config.yaml
n_layer: 13
d_model: 192
n_head: 6
n_kv_head: 6
head_dim: 32
d_mlp: 768
vocab_size: 4096
activation: "tanh_gelu"
norm: "layernorm"
norm_place: "pre"
norm_eps: 1e-05
positions: "learned"
qk_norm: false
attn_scale: 0.177
bias: "all"
tie_embeddings: true
parallel_block: false
init: "normal"
init_std_qkv: 0.0275
init_std_o: 0.00539
init_std_up: 0.0275
init_std_down: 0.00539
optimizer: "muon_variant"
lr: 0.00505
lr_mult_down: 2.0
beta1: 0.9
lr_head: 0.004
grad_clip: 2.0
warmup_steps: 200
schedule: "wsd"
decay_fraction: 0.551
decay_shape: "linear"
final_lr_fraction: 0.1
batch_tokens: 16384
seq_len: 1024
doc_mask: false
z_loss: 1e-05
train_tokens: 159100000
steps: 9711
dataset: "wikipedia_en"
MLP neurons of a small language model. Each row is named by its layer, matrix (up: input weights) and neuron, and shows model dimensions 0-95. Each number is 500 + 40 x the weight over its row's rms, rounded and kept within 0 to 999. Numbers have three digits each.
Before each neuron's rows, "fires on" lists the tokens most often at its 100 highest values on Wikipedia text that the model never trained on. A number after a token or word is its count.

fires on: " the" 24, " of" 20, " |" 7, "g" 6, ":" 5, "18" 4
L6.up702:522399554482441428506533511532538440499548542454468580456491475452511515547492459552496566401490494513552545526428483414524577603469533500441477520510494472492533491499498500423494480460547579498492516493480492492489559401467448549440515492525501470562536493550527477568513566459495485526

fires on: " sh" 53, " well" 28, " Squ" 10, " Sh" 5
L2.up351:546470475499499441542550511505540569445453560478539489396527484472482508548517461477454431474489467521580503462514452509520462546520516492532484580541516511480469533476442539414532484525529574535470476490446495385543447476527506551485440465501468467547438509494516481577501465521499526565

fires on: "ert" 21, "ered" 19, " Comm" 10, "aced" 8, " set" 7, "ended" 7
L2.up149:489474537543515489540547550486526497530509555552522467470601451528545492513521463476485509558521445444518472448494510496473410544498553453428557536525488512541499504489439421421553431474547586518460514508480459539459518524516490486497496516531483568494557451595463567468488467452544548500

fires on: " at" 29, " under" 19, " in" 19, " At" 9
L3.up336:485560461543503582538537488567507401512445540497431507522540475517528498497497482469523580457507523477374513459507528525471486512388516526477563483474552521521492463504519576499466502507500479543497491474535480503513568527478430552560502396476507544488489490485482519512508488534526556486

fires on: "le" 20, " dis" 11, "z" 9, "0" 8, "4" 6, "3" 5
L6.up64:471470563503468468474532475464546458502487456535517535502479519461536514484569490496509451451491477456491514498500495465429487541502498526533481531541420403544497472484515499541451498468511517512429481525552482562523453507491494425528501538533508483530538491519433575514452461538477542463

fires on: " of" 32, ";" 10, "ing" 7, "ings" 4, "m" 4
L6.up700:544479604473497498516431553473517530473542481531499502494543555506501475498501497540539499447542529459470570501549492537517499511536453513514553452459546474419461478481474433535526486419429508458513565473470506515444464500521540464457531545460517456569512409475519431514476510417425539469

fires on: "." 65
L10.up288:551523457455451491513507435565542488491474584482479520439524475578566498513528516484580531444493485494490514505560486497576498502477464564492466376510540503519496446549478483568455515511487513501531483521571501589529498454448526458518529468472528507534471533487464404519498500497486541495

fires on: " track" 12, " type" 11, " Sport" 10, " Racing" 9, " Mot" 6, " guitar" 6
L2.up392:491480595517487496484568509469484403581420524532501460408477430468481487554484541549469501429495546487550526506508464523448462498418498570517493516481470463521496472509468561527542466486521493573507482491501545445474529502508470510530508504555556534478515455493498526542518435489477501563

fires on: "." 84
L3.up717:508489547502480535512558505547468447554444508585507527486496443524476500524465474443504504513461452437486494528484522528435540461507547542428602463529482516488535455486568510532494538461490444402471524497531418528574586537486472496513520485510506508398494471501533519474511483507519507518

fires on: ")" 25, " |" 17, "ration" 8, "ade" 6, " dep" 5, " family" 4
L4.up434:496491531439562484533442491484528545477425449541493446525483457497484524489428411467521485455560434479609439476505494515499503540504513493487456494509535458462579530524452443496530472504465482557536544524481503503533608494489556514527519570422505493512485462471473443494540508525515519482

fires on: " and" 29, " the" 18, "\n" 12, " " 11, " a" 10
L4.up286:476446501466544554518497518456508507526578505566437478502524445470482446488431494524479514429502419503465531539486527443525491474565539541513567570504496455487521471472487569516482497426495496590461495395516491520475556523546582483515497485446431503571493572553511517438467474522473532469

fires on: "tt" 15, "'" 13, "ic" 10, " his" 9, "'s" 7, "ational" 4
L4.up198:510528541581471538531517500520502401497462506564488544562469541482518487544557503508501481420470484565467508476546495517482486474509452497522536556526418477509582508551512403544458544524425420521507503515480534507564516529572471470463522503523598508488532471534518451500480468587466531501

fires on: "'" 21, " cons" 15, " Res" 10, "res" 6, "ex" 6, " Rec" 6
L3.up182:488551486481519568463510406472504456450496534507443535496518465489438532466516516505581533457490556418530509486469520534483497559554596509529551468503486515511429464370475445508581561515508489467509465505416447495487469506466465493511525526487529468441505504474524513478512535465527487418

fires on: "h" 67, " at" 5, "her" 5, "at" 4
L4.up432:450542505418487587488514514473544558586542439555513507499484513519488404488499439452478497467466478504428537474546503511469450466480454531489562486519604498568386438435490506494492481506515482539564504487494550490489485444522523544505516443532503520523466546516469531586523550478491558476

fires on: " (" 15, "al" 11, "el" 10, " a" 7, "m" 6, " Mar" 6
L8.up79:447477473493568472539510421476508464541535546510428527506508522498477602470436437529532481506530511511467438516520509508476514494496468498584541499474532498453549446547555502522484562418567403534428524430470489543490482519519502464458532542492496601466478561494529504529538516442501457471

fires on: " al" 12, " med" 11, " L" 8, " G" 7, " spec" 6, " d" 6
L10.up452:558515397535431432521503505495507438517501481458485561461561495569498471478442504521489502462639448506406512520466558565537493432508495456461509459530499521473505482538568505461546560481567526543558439477490574517428501505432475436499524478486530515531501594524488464477509495533550556520

fires on: " its" 65, " the" 20, "." 5
L3.up171:449619525479514469480519459496550566524551458504447489519486475502482568461443471568485473517467526562504506445484525513471512496509590527472544602522460491468567480515457525589532502520530556510449578460484451485484463555547531502464472412540424510520498525543491476482481500511515501487

fires on: " that" 18, "eb" 10, " expl" 7, " aut" 7, " had" 6, " mod" 5
L4.up219:487481529520465502516581476505536449559486493457569477545464439483566507509533438452529537479582506548572545525460603519529525447508536473527528487532432553527492551591537501516450539511532575553482491469490468535511493450535483466488421509518488537474495588517447485542479497461472549460

fires on: " g" 51, " d" 28, "enc" 6, " al" 4
L6.up760:572482512558490474431513519564574370488507473522452577486486474485478538466428556542506559513504452501503470464485506501542529449526558538442531559520483549429538460523524472496537425512453566532540443528474517482503523480474503465535530495515467467519516564515540538493503508524549494536

fires on: " |" 56, ")" 23, ";" 9
L2.up476:499498507479535564445496545532478625456477492467478538468484500494570440466482547501474457531506500435541501496527492533537500434366511461485437475478527496477462541445474417449491480499515541535459462474534482504494514481548592418502493566516484519546537448520519432501478501515507534523

fires on: "ac" 32, " ar" 30, " fr" 6, " known" 5
L4.up282:508542540511503507487517568509494513503510467444437519518549473536559501514474473457478527500498422490521498501456471587513432471526482506500520378515520469510429490502525519457474462514482550528434462515539538567401523462476492517474480492550441456553556580474551479569494512560484560477

fires on: "p" 15, "P" 12, " −" 12, "." 11, "m" 5, " " 5
L10.up737:467509514446446469588462529472453517531517486543444479459508446475515508471546522504503512496516507465496490520450429543452556457493460570543531566571545515515482549480570502539523459441523521528424469477395563465560570519460506565485499529431485402482524534445463502482492550418584576519

fires on: " " 47, " (" 19, " |\n" 15, ":" 6, "\n" 4
L6.up479:536446499514445470491548567521528518503454514457511519477494493520523482463449503518515449514565466508469473551531528457550495483497517509551498444509513410526467492498435529499508517488494439555494470502488533529497481479457437531489550530465508462534530438446513542495450460461491542525

fires on: "ity" 14, "'" 13, "ic" 12, "ical" 8, "icy" 7, "is" 6
L3.up354:500542487508513502477506523486508479455511439520518488558474514436455505494591466490572492548491398538494483421465522478475450492522445548471476500458537493523523521503572452590509592513457392468557476566492537491501496504484466509382478541501511490502493461492478446462528476480533555465

fires on: " was" 21, " of" 13, " were" 11, "=" 9, "ity" 6, " to" 5
L3.up40:495543526520471455520549469474565522542454450462490552502487518500443453529474506486477493516487435459548525505469420498486515507520520482430496478540512594518506507496513537418528479579461460524480549526489472492436465481436533455482521480469566522410545528523473525377578490532495585507

fires on: " " 33, "," 14, "20" 13, " February" 5
L4.up714:453492496562433504482552484499511569549489474468487535532518517506521558517507579493531507433415479445502542501533551518529489515472458562584484472446508378498498460562479561501439491523524442509532533523493536451489495517478432469540456475506489468502503455397486455527464485461536540442

fires on: " B" 26, " |" 23, "." 13, " as" 6, "m" 4, "-" 4
L10.up380:518510418468458456524505494471457494489522552486572492532522438510613521473465464579474477535485514434529467543496589529520556573501511465510472521471479500548472506547521486495524425480594515478393552442467615456448500499519502462494515513450491485481560490454482468488495631479569528501

fires on: " still" 12, "ially" 9, " only" 9, "ally" 8, "ady" 8, "ually" 7
L2.up679:487471567480508507543511565504548463448504528496459502525586550520511500492498520463540459514591494460506475489568485538459455488469599556534492621486452479444522447455549476479528531518508528427482483531397555505529542466540493496443480482466504517498484470499512502456441528447452540528

fires on: " to" 22, " with" 19, " " 17, " from" 17, " may" 12
L3.up163:557500501561487508475460467474469512536450455502484562512475603494513456512475497432536519471535473396423437545505463443494540470460447556457567417508527532504533492487539459450489524511487546558505479513504509469483530500507478555526453437459446527489478594556492516559474508521477468555

fires on: "20" 25, "eg" 12, " se" 11, "oc" 7, "arg" 5, "-" 5
L4.up162:545477474562532446465431443552475536483429514532525506468518499512537488442497497453443503517441491495581519477470459453492532521474585455530551434493527513539496510497440507529556534431482459620592536482520522437487505501466492478478455475485528558548482497441516517470440469479503479509

fires on: "." 15, ".\n\n" 14, "," 14, " following" 10, "ollowing" 10
L2.up718:497503467512498530481562473507512496543476496416484527475503469524546436464547466517541512523445457484488475497489516521524495483434534530531535509552561564527499503427513490502511512534533422535525467519577520568528545458488536482557482466461471526496454491516489512489557524439504539446

fires on: " leg" 17, "it" 8, " week" 7, " Leg" 6, "m" 6, "el" 6
L10.up272:452439456509564484475535429492470449491551513482466528513517478481511437520561443503440496500543502499494436540509507465522507548486472419568503476417473529504473482518542513538574479511581536520428476434432460528605464461538454481461451527517542531398484483492523510549480536469513521455

fires on: " the" 22, " The" 18, "The" 8, "ah" 5
L4.up685:451510505578399541466443476531521484537493587460505492490474554556554555553496520540491483475474469521511538468518508480565473507471551618498516572517455491491533525512492526442495518496510473476466501457469572446454530465463508510465548470476460474610468526467508592465449530549537577422

fires on: "or" 26, "ice" 11, "ors" 6, "uty" 5, "ador" 4, " |" 4
L6.up167:493500539498493534495523528497505507442476482479420428516535517511505454557508503516492544435518479501495482512472427466513484468511546465524500471485528525463487502478498466574545560391441501530467513504517515471428499506481499534429555518519524421449560535495509400498514494521456460440

fires on: " the" 20, "art" 15, " s" 10, ":" 8, " and" 8
L8.up586:477501441488411474408601528505466527540572537523589469484516491531519504503493458582508549494536502571449450461441436457579542443454511525511474488467448505474485521541517479480498494483507453512552540502481524519506448499486485444493524503531442495508590531567561438460515488538574487591

fires on: "-" 23, "\\" 19, "–" 15, " (" 12, "t" 6, "′" 5
L10.up720:483635462489469447450537512490429549518475538483492521475519461511480496449489547518479528525494408479510468506514509523537525546470503485474576432500516425553451548560563458489497499508573493508468451485520474532507478494462518509469541412507454497503574512470479481483525478543461507522

fires on: "in" 24, "ob" 20, "m" 13, "i" 5, "ig" 5
L6.up274:501539459467485448521597445495523471541496474492461492500484440434487461463515469549567474455486482473542527546538441507435470544530548463579495447551487499528535490433465496500504531586487519524526453431445487484481495529497511492597519468460510520509586504481565493479514526518469439527

fires on: " Sh" 32, " Ro" 26, " '" 9, " sh" 7
L2.up635:512468428511600514569596562511532483451425493478533503529547529527525538488543497480481514516505477522496475427516527539513459471503461488549562547539535527475441460426462484466514538459485479494535449472527504454515589481439526522527542457439484538508496431493444458520563435464580555471

fires on: " B" 46, " D" 10, " G" 9, " Dr" 7, " E" 6
L10.up27:541519468519437532450558519567516539527543482476583484521527438514483508520472543496496385467503505450465447497571485479547528556546456422471503462508468516418466481514467487482556445459532505575458415496389556497509495504501506529479541454542448490556485481495501499557479543499548525565

fires on: ":" 27, "," 27, " G" 4, " |" 4
L4.up176:486531459569469556477551492484494488530480550494448542486426482519517508497457570493518563481563575506476447582487528433532516510498499530545444415452537449512535444522468472514545529463500478503462477478486518431482517554528565494581485513565604462478470464484573500595522472533517474505

fires on: " the" 27, "," 17, " in" 7, " P" 5
L8.up125:452484550511414527466392515554572437489546553486491468552473495533547475485518467549536495491475465455502487473427518518572566509475487425485507519517493484533514529534561491532464474478505418588500530504484551466580535504486493506492497509484534452507516545473553531511519572525522547427

fires on: " " 22, "," 16, " present" 11, " (" 7
L4.up93:425569496509462520505461487461527447489514518500460520475545496568545478506521467491460503434477480530485531518526445521565437503518522488513495568516502560492428466486553455472487525589502553511483551486449467460482482546562493469546488495431410542491421502546530553539500546567508472458

fires on: "20" 27, "-s" 15, "0" 15, " se" 13, " s" 12, " up" 6
L3.up624:545452509504445560412444460540459494518507508468526533455522519585444509426454473590526490574518502469525443483498544482477488557572504447518465500499499519561493530466461440532494500467507402528563478494520545508421497544436439494516489577528557504464505548439516472453514515441507515545

fires on: " from" 13, " of" 10, ":" 9, "\n" 7, " to" 7, " since" 7
L8.up202:476563529547436551505508500474523471508460461509458532467499488464508475424433515480537502551552554522458482462479492512502574489461589473525474519531560622461453557521534525513482536533415555434495541468545411489478525533485523557513525472440485472524544529440544530412475472523519592495

fires on: "ec" 18, " L" 16, " l" 6, "°" 6, "ol" 4, "′" 4
L10.up111:573526518496467578483563495498530495511571459523478496560445530585524474473514543497521527464497491442470480478523488580522555451480520510538465438585513542475489445528486521469520537485450444516457499426546546546562544540496527458448564542523416462499486493495524551494485483493491494542

fires on: "-" 51, "," 26, " |" 7, " by" 5
L3.up761:517523451417531485495517568541496500495486466481506491436460485495491506462445541453461611480454529507504477538484550472537524533490536489473397494571475437501516495530498498497490413540445523567519523477498521471525525436577536523514416566513498576548488426470521478536489414534548450521

fires on: "ed" 41, "est" 6, "ier" 5, "er" 5
L8.up221:479512500525481536497489546478499518483448556480477561426484487489472503450526499511519533574458574539432540453502542521476555520520497544475512485531437574544479467476530508587505488457456516522478546544543556502543521528507527432471513509526536476497527500532513508460484512429458550518

fires on: " P" 62, "P" 22, "-p" 9
L8.up658:484433529529478484513459444489504533545510470475537497568538466589501512500509506526462468417539491454553450556496488504479446489522568409528487520569510532447444454554513540521476426443520464491477531480425447442588549529504464534467495438568474528555547496421509544511534532539463603474

fires on: " " 23, "in" 12, "′" 8, "er" 6, "," 5, "n" 4
L10.up207:590542534482540527449502412542499506573463444506510560558498453489500460512501514471540472503468448487453485417547611490540544488443477492548503527552554394515532540533538442477544476545499445493506502482495494484549470450480449502473504474473520508514516461433459448516512484538511545495

fires on: " time" 15, "ure" 11, "aly" 9, " inter" 8, " stat" 7
L3.up141:499497471530520530504478482493555552446468532546522555536522481511501503517386453502520563523491518539436556454501442553520508484544475485500490450509421463496518519489475421534456447471482517504571501472559439570420542471470553504512538558488491549516467451439525530489427464460446471510

fires on: "or" 12, "." 12, "an" 11, " were" 8, " he" 5, "th" 4
L6.up323:495517502451473512493540400546505525443459537539504558478535498520487489475473514528524525577474464554456537506502451467441552530478460537533563486468546471531542486522459506509470480523487473509482618470526481492508489448498510439483521468482505537528550485508561391534546534482557546444

fires on: "m" 17, "–" 13, "-" 8, "v" 7, "r" 7, " Br" 5
L10.up516:471601440482496512515450473452466443535503475519469517511457500480544486384493532543501510492436470545549479417532486460485535501509532435508521479478522538509499433471557450471467536511520496483476474403502486476478483458487558515516540501460460517525490473524502496521470491455466460460

fires on: " Washington" 10, " Boston" 9, " London" 9, " Virginia" 8, " Texas" 7, "shire" 7
L2.up487:496461467461398486461399524522498521482418503575530503476489457523478466507517492515501530530461498498438479558519495552486453445462531583474560567490544478576564565430478574513499534478528419507485510466498444554515450472525414467566464518538497558475498477549546521475553414480512522521

fires on: " |" 25, " the" 10, ")" 8, "ic" 7, " this" 6, " This" 5
L4.up474:491495507456503482437494523519516564478360531456538538540570469459553514464498471544551437507484472540492565440477478544469488520516465503504372502491551544478511516432501503493494516513481505517497482494551557577471483440514525486486532500510441606517552479463491506499502509596486509519

fires on: ":" 33, " " 23, " (" 8, "\n" 5, "″N" 4
L4.up260:514505449507420487552458498537566586466495505523429516525441463496516539513488467432513545444580552460461500551544551428512517402567548533534562434538506515533495437550556555516494565528513540488486520481511495496556431504500496531473545534482468426557517414558558454493479455450498506508

fires on: " D" 41, " The" 24, " the" 14, "The" 8, " R" 8, " d" 4
L8.up488:503498485499453473527503538492513570477489532488455547477450537546561548534485454541485481443436493507453572526488500477446470484577585551454484498498487490500461469525512506511490522507597420504490549536463470534495507555533527478502495482520456491523515497451494499509548475499531467528

fires on: "\n" 17, ")\n" 16, " G" 10, ");" 9, " as" 8, " D" 8
L6.up754:571457513456472487495506489482506522485486561542498518531504520457488501584495531465479467490465577481504515453528454514541578529552446497493397472547510496417431475596489499538578505504470484478453459487483560483486479467536430473470492457484559557483477461526520508455479569547506483523

fires on: " C" 67, "C" 20
L8.up423:549555521451519500548464470521423496523530472549500534569529504419448600547516516459488401458485498538503533487568485505443470460551507476529453496464568493528476432511555534549440485497505462501474500512455520529566484470483458491512488433529461502476506445518535492538428556475522515465

fires on: "-" 37, " |" 29, "," 6, " well" 4, " m" 4
L10.up127:499503476554479485511533492485527478544464536509501458462486418433462520530441434473509607487516524480462495507482494433496502518534588484514457416481586502459519464460563510556487470510531493499523568479479517569428513534541498505497497599520557496536478404501513432537506435516512443556

fires on: " as" 21, "," 18, " -" 11, " time" 10, " years" 6
L3.up465:435487441528521418497469531497587465505449441514482553591522498537506562477509413509558497488473522460445425548597471535486449440524484503567503519540472512457556522572538530530461492494541515544458516530503399512570495491474422538511498561464536514545502411520530578461535494447554504505

fires on: ".\n\n" 19, " ==\n" 17, " at" 14, " h" 13, "==\n\n" 13, "==\n" 8
L10.up173:564551491494487563468519460447477457492543424506450503566560512534513566507537493517494460525518526504427487513491501567483547531529454434557487523509500529482525524503478500542520488612426492549519453505496546397607497486490489517481564468497459490502477486457485501474462465572503536488

fires on: "ath" 19, " million" 11, " July" 8, " —" 6, " episodes" 6, "." 6
L2.up301:540550509450494507494553577551405476445494522512535473509553471583483514587477498514451531520520491498549461454482487508453522510561505468464522541474532541487539462440462448499530495459422532517448467475488539502474527426489535495467486532477548436482569512519479502527455491410561546547

fires on: " in" 29, ":" 22, " Ag" 10, " cont" 5, " (" 4
L6.up411:487512468488531491497476483471556443503543584529470492585540491523498538515445499519526483466536505546514570600579481481506503440504527457491547434451509485488528457540543510488475553477484520494493542497513495494563447582459548517440446569496512542457596439532521470508502522568502550451

fires on: " " 24, " age" 14, " (" 11, " in" 9, "19" 4
L6.up578:529559517512485502494449523487557486501497508528515482502488484493535516465477540504561552491506472528448513516544591479451510472533509530516487524539532494485515575448497532514471538542484512501500517447533527497505477550495395481483492474445428499523533488571557421516540563522444540524

fires on: " A" 26, "A" 12, " R" 9, "R" 6, " C" 5, " b" 4
L10.up728:465538579547504459528483546435502462508482486478500554562555506435485560552493445501496493466495498485470487493542494520503487512643499494523520549470446515502483462444526524525519490506531536524473494523449467522504463513450446463548484486476501461549563512484540534522479462442486555518

fires on: "in" 36, "j" 8, "m" 7, "un" 5, "8" 5
L6.up440:461531539497539430576568472555456519490505472558477500461503512493588453518511508522502531521420525598498565537465503542464511451534490415528514453464491472446536537485431472485428510531477443584474514428536552486566555463498488482529523526495527474484560444456502525467556471497474483506

fires on: ":" 44, " the" 22, "'" 7, "The" 6, "-" 5
L3.up593:505470463465480485482569531477538545511443443556474605500549528489453483485505481616511563422478505498544534514480546447534436549577456486419463571518514449468451482581518442486528485468458481540480519468427523508420485444499460545482560562494510509504553453469459517475472528501583534541

fires on: " is" 14, "at" 11, "h" 7, " h" 7, " was" 6, " were" 5
L10.up714:442589551483477518430514465462493542446527497493478478556475512419500348543479507451497452519492498583417529496466520456446503511476477477488461520466550524450470511454511528515499480514463468511516509484411491514413521451479476471569550485454441472498524543495500543511571474472591540475

fires on: " dis" 16, " st" 12, "N" 11, "," 7, "S" 6, " l" 6
L10.up495:483464458563490499517456511576576484429460425461525459496462510493577501446507463478502527489512490467464472518567497531500532515518486499535448543583507464498430408561560536477480535488471431458548449503508565547526586479468524438534499494545473469467520433494532473475547484498426520548

fires on: "-" 21, "is" 10, "s" 9, "l" 8, "f" 7
L8.up88:577571545544484515446530485422486446451480439522549512526635496534479507479516461467447481467490547520508528552476433513460479514538458540473495435438544505477475484513498528529464526530570468607468447493500538491533456538513431480509463539457462517486542457513454587517496452449478561441

fires on: " m" 14, "c" 12, "ec" 12, " sc" 11, "ic" 11, " b" 7
L10.up514:481495466448519468453475502481484449444503526511590503504495492496489449548456568513566471533533488463496505554419433503471553527629514470491520522511545481528507526532463491466525520508477501537476463516515444557532461530515432471459490515485498477545526565592491438433541504504509459482

fires on: " and" 38, "," 21, "." 7, " sc" 5, " works" 5
L3.up748:540454502437508509485455465498478516448487487535493561534488496533476501477454412527532539521482538521468465512564498473562499453528563488528493490546502466528516427449507417537551533507435498572432455603478476557450520455535442496491499507517539466511504491519571499540436510508540459471

fires on: " l" 79, " be" 11, " sh" 10
L2.up628:518485438443521473573539505487583481481484502505450560426556485469460512479551493552551474465482450498534529441488472477542499534522524534563444555526551453533502518404510494474532502460541464545491517516485488430608537523506531491492478461511494495537468467482476491464471497499481485483

fires on: " by" 20, " the" 15, " States" 8, "." 7, " Ed" 5, " for" 5
L10.up82:481485493435454491447528551448553563512518460490539528456496489502486497546514565504520540441567551485484475549458490444515552511429439519550468560518443502552410425512499501456534432492460547489472455512484487510525439447524466448514465484476555489585441574562528408516516509516510542465

fires on: " d" 62, " D" 26, "d" 8, "-d" 4
L10.up374:516538488553501516481470524519494520496525566478540494520557487491496539505463472474431495459556557477450425481535535554467519450527539503484516605428526408471529487485551499456542526494447466509563458561481477457529536515467442451474521538513525442596511487501469478457536482512542529579

fires on: " pre" 31, "ear" 5, "'s" 5, " result" 5, " then" 5
L4.up753:532588553509433529400409457458578447540572511553534500487469556471523558521491471538510541420500476493468499501550512535543489443596498471529501478512495477478535453571499487563480471435488421523456535470542453463479562482508495505502481495541398473475465490503441521427444444457519485498

fires on: "," 53, " the" 18, " most" 8, " a" 5, " much" 4
L4.up75:430549475515498456535422544544512502563437414540467524526447459440475499566555477511594549483461487445461468518509487461532536577543536495562415480487550553553538487493515522512492424500504429455503504466474426487449516528508492526524528500552483476498536442532524497447451385524517495585

fires on: " " 21, "-" 13, "." 12, " |" 5, " E" 5, "ist" 4
L4.up469:508460534436529550579510497475492519446475573562412493440548458439453493584397517516485587424479412510487498497472500486566468532475504508494496496538472449509516498523505467579474564502480433485527446483511544550506561475552519508492507506538487473577469513521502507587530458454477555469

fires on: " L" 69, " l" 21
L10.up409:551509532483537516550557477509465497514502475546517463410496472578526467453513534492533514464504499476498515558519387459520568450590438433576609524539522514538511460522473504437470538479454499550524515534505594503490525529431551447478448474527461471522514463430474522449554463498437535523

fires on: " D" 45, " ind" 11, "D" 8, "d" 7, " +" 5
L8.up305:574406472471459500471506528587536446500503493444494487530543495495505579567539473523451522509550469511538520473553483550522504507549600533495522443431523465512512529525475492524487459458451484513603454554468515531455453538502468503471480471515516465545446508391470471453518506491563514524

fires on: " to" 46, " with" 25, "\n" 10
L3.up19:515447573514461532509490498475494495491465503501450494511564501502465626516488479494522449562514538444438526557452515476476444582446479530467550503563487518520477446444491529449552521578466533542462574466448493498576542450535492500529504527454433433517526485564537533429510469568530439569

fires on: " of" 61, " de" 4, "ing" 4, ":" 4
L4.up262:529509548557469456561493541512484506437444529503512490531453544510436500478450472529478486490482557488513513492571491504530544472513496499499449567499471467571544558526492482561487544571527502562497513533538525449488479557538490515391520470483463476487469474518502477550493473399494548505

fires on: " Ind" 13, "vent" 12, "s" 11, "/" 11, "," 9, " World" 6
L3.up143:470502477528527525485549495491487483519451514500525493436552510472521488503493555479451525482460533526466508481470401479436518470407498465520479482563462470474445501493505502418490471493451480557512422500517443532531530479544544460445478521517512512602524548527503422500518556457563547463

fires on: "le" 57, "er" 10, " Re" 8
L6.up118:430479546494519465472526564485534487451517477524490556461540562450496523448529514538492501464472458490505544506525563561518476537535500478518451502433446430528521453547546535546478532468486533485462517503550498481502481535495475410459468575609472476482545497505552586446514454471438470503

fires on: " \"" 24, "-" 19, "is" 11, "isher" 6, "—" 5
L3.up503:501477476485563436405526503466449424529460521501439522496563497458471529422516476517480481442550453469570482495441481474484497556444529521499517503473446495481596499479523548525501474537555492537493456524518480502505485516499467467472473535477481408514509531514478542476575514528570614475

fires on: " " 30, "lo" 6, " place" 5, " mi" 4, "CA" 4, " co" 4
L4.up402:487495505427611525510480501499556498509437479497507514484444427488512537567563543469492462466532517499398466490528549454492479504568519457537498453582491561534456521567537533488429452500463475485582453489471512454494408505440514507476478499504529507595513500550536460468441477486440491506

fires on: " to" 17, " with" 14, "ains" 10, " for" 10, "ing" 5, ":" 4
L6.up444:471498630493435480481447466497513410471387532510502519586540514515521437504424529497501519512481549481419459469501468512497539564481455560451498487538492444508468509527525510529579565496481587570454480498482585477501485503532417483482455490422511522490505465544518447492504467486534457540

fires on: " by" 14, "′" 14, " for" 11, " after" 8, "″N" 5, " before" 5
L6.up648:551562520465538475422536506479480501526539466441572534528488467559450480516497552388543505535520476479513526442530461469492475440439405510507526535525497458524479466509536529592544498469496458498456511440530528443538459464560466442473537463508502496536487502585512545486523518485460534541

fires on: " C" 27, " D" 18, " A" 11, " P" 9, " W" 5
L10.up446:539524527525433482464506516516529567602538513513523484558503450532502532491508538476513502524493474451417580526455470482527467506491585495535540531545459459414451436536472481500537503462545491536477484483501511431606502508496504517572492457444500478478506493435476459550444526525482546505

fires on: "." 94
L3.up725:477450459510483500572543483530427490549482537613482508465479484477468523540528502529456526525499444439443501513473528481479508443522476464439521535514514536476481426445478526540472586412448498470510476519481429516553602544547443480540529527547519497434519536550551494517518522468489547506

fires on: " " 34, ":" 11, "19" 5, " the" 4, "\n" 4, "|" 4
L3.up700:504455603566423483456505513467482589406495500524517524507529439442540514519527467495485477444513516459434552505482502494434494460522488481474567499532526510471522517428512491494542478461495527502544504492495489494591445510460502536533507506494487478477481445461539487515453453443460518462

fires on: " for" 38, "." 26, " name" 4, " as" 4, "′" 4
L3.up316:482572422437544471432526531548498456465510533484453533534503513563550409454483560468555550466473500523478518474529458461570467482484530499483430428496445514544412470538436567501517472507570453504507485470541592475550548471505518450496541467463473551530513531547546547567480520512514509461

fires on: "ou" 37, " I" 20, "I" 16, " we" 7, " e" 4
L4.up702:523439517532544539525471511436527572476543434500489463529571454518493495440507474440474520415498402476456450438490509525476451583513584522477505513584550423469464573445493474530433499534495526490455499504522543564501517490488573490440448460527503496533472525511548446506540509466407516523

fires on: " |" 29, ")" 24, "." 20, "," 6, "ing" 6
L8.up186:532476452491441504469493507507530495407503512505512473525467440518477490478533473496567472493539609496569432475478500490436480490483519392508537495460560460477500500420483412564437525485546470525525476523491516511457514431537492466452532497457553489458503453521527510474466511508507453441

fires on: " m" 28, "on" 14, "." 8, "om" 7, " sub" 5
L8.up655:466526541463518526513460456425444471474477498483546495542519482497531517541507522428477528462503399505461482524489451481524456480565449506535473520523565410493474478491496493500505519445487510489526519598516484461561531502496506503540491483436480517533439466499455530492506465517461555418

fires on: "The" 26, "the" 16, " the" 8, " The" 7, " of" 7
L3.up268:539541507564494471464501546538500572459485520443511526481390453534480468493508499561451453458474494599522560559489448491480541514527517524451463562460535524512503452523538500539494478505500487470493565466574427498528460459421494474530478443505517492551549538443515554474555535527544462522

fires on: " The" 48, "The" 25, " the" 12, "-" 7, ":" 6
L10.up329:473503464522471470503475520483529573458469532475425512460526532444476460526471409545491486486478498486474458531486481457504535507571484444464500536522404474553467442553501494532529476473529510517529507519551513527453425503490562509495552525521449490550546532513486461473524530441569518453